{"n_head": 4, "head_dim": 32, "activation": "silu", "init_std_o": 0.0, "lr": 0.00468, "decay_shape": "linear", "doc_mask": true, "steps": 9303, "dataset": "wikipedia_en"}
MLP neurons of a small language model. Each row is named by its layer, matrix (up: input weights) and neuron, and shows model dimensions 64-159. Each number is 128 + 32 x the weight over its row's rms, rounded and kept within 0 to 255. Numbers have three digits each.
After each neuron's rows, "fires after" lists the tokens most often just before its 100 highest values on Wikipedia text that the model never trained on.

L2.up626:125127105069152097148134107167166106117110096140162115136102090054134158132137094029105108154086125146139188143139059124089161091150092134129113126163173140096102109107106118132166080144139108116108155111123194073170183193159111180135139156118141160085122187128097085127188082163124114157
fires after: "No", "s", "g", "l", "th", "p"

L2.up558:188149162098162162141182112158142089165110060096171150070118128118089082082122163069113108089121170043131119086120105125129129109103171169140107143100123125106122082076160098138094162100217143149137142149044145140157108138157148112150110090105117094177109110117131116099143157108113121118
fires after: "le", "ul", "qu", "S", "r", "fic"

L6.up238:086099114088169182088137124122150101114107146120100133117083088161122134118103099101104117162097139108107163134145112058163106116127104089203126115135113084161118123135142072080154117177084139152159123097148079118183134111161127100097160108105069204128154100136133110157113129070084155104
fires after: "comp", "ov", "app", "qu", "ol", "c"

L6.up67:100170119137161087104114081136109134130167183115195136104084160094139113134127107100104168102134074156107133163109187136124182075088092136197121131102151185116136093126186158130175104139181116134043115135126132077152095163149134147133082114160146126177021155113132145133114111110125161143
fires after: "v", "Republ", "d", "Democr", "| ", "s"

L9.up151:079134107145137106153144157180060068124153161171195161123114136119155141172134059142163171118100112147113064147167191132136106121192135079112116154177192181110121142177131113104137082062158125096137119146090080171084140134144126136137094103130123155169146122107110096119153112126081145126
fires after: "as", "ad", "il", "ur", "and"

L6.up189:093137124201120186147102118128108118140182121141143122086068107090126111108155121086168113164145079145088113166129129102086081144091106084207107070124123077097115119141085116083105099136094149103138097125153109096122111133161113161155141157135079179111149145147145140155100093109118154129
fires after: "$", "| ", "J", "6", "October "

L2.up87:146152082095144110150078135105122118125105124103132142136127154182114128091103066102127146114105145160218098128113140081150109129107148137144111107125079105155100120157168156131162088164178053108116181157097160155115090179153075147113128132123129101127088139081180112053129172122137191147
fires after: "descri", "tr", "f", "ch", "ph", "P"

L6.up360:095128167101137041170119132117166128115155128069108145117185128145250132129174108128145174149152223141073132155109173138175085088141107150092094081162135112153148162124102152089103148133132117041122141115129102095126082099138121160108143113118105144125089129131130120132124074121144125123
fires after: "B", "H", "milli", "5", "-", ":"

L9.up303:174114185151146106076088111119134131117121137103154176124078140084244171145109105179091169156133138100113124149100136122120142184152123158154183074133066200195064144145123137159100152069158134131140162139126043172151128142099120140114136162144080147097082101066132104098130101122089174161
fires after: "v", "x", "cap", "s", "um", "am"

L2.up580:160117119119100067159075134056133188118108141086150154142113141130108119084092085091095142140134127175189071113115220146158132135108118152164087137111134141140143068144117080113145107084065086133136129192117088135151133070167148124124181143112107104126118114127146075095139125123147153125
fires after: "d", "U", "ri", "A", "dr", "y"

L9.up265:140114134158123107084191141162109176116144110162177115071117127111183140130172236150105152152108149144096148139092161080102153084121112169122129116152134122107133141127083079132137100129162173136187102163145081146106129230063143157149162179127115171137127192149103198090164081138138163172
fires after: "\n", "US", "|---|---|---|---", "h", "H", "A"

L6.up144:086123161135094121088106170156070123101176061158127153176161201143154154098098169075174104150147169062148170129138151090091145099129111081144147130121117136119137138158170166127150111188169106089076105167053125144132148133138129118149105124139081094103211159192112096135118193143135116145
fires after: "qu", "to", "op", "plac", "S", "od"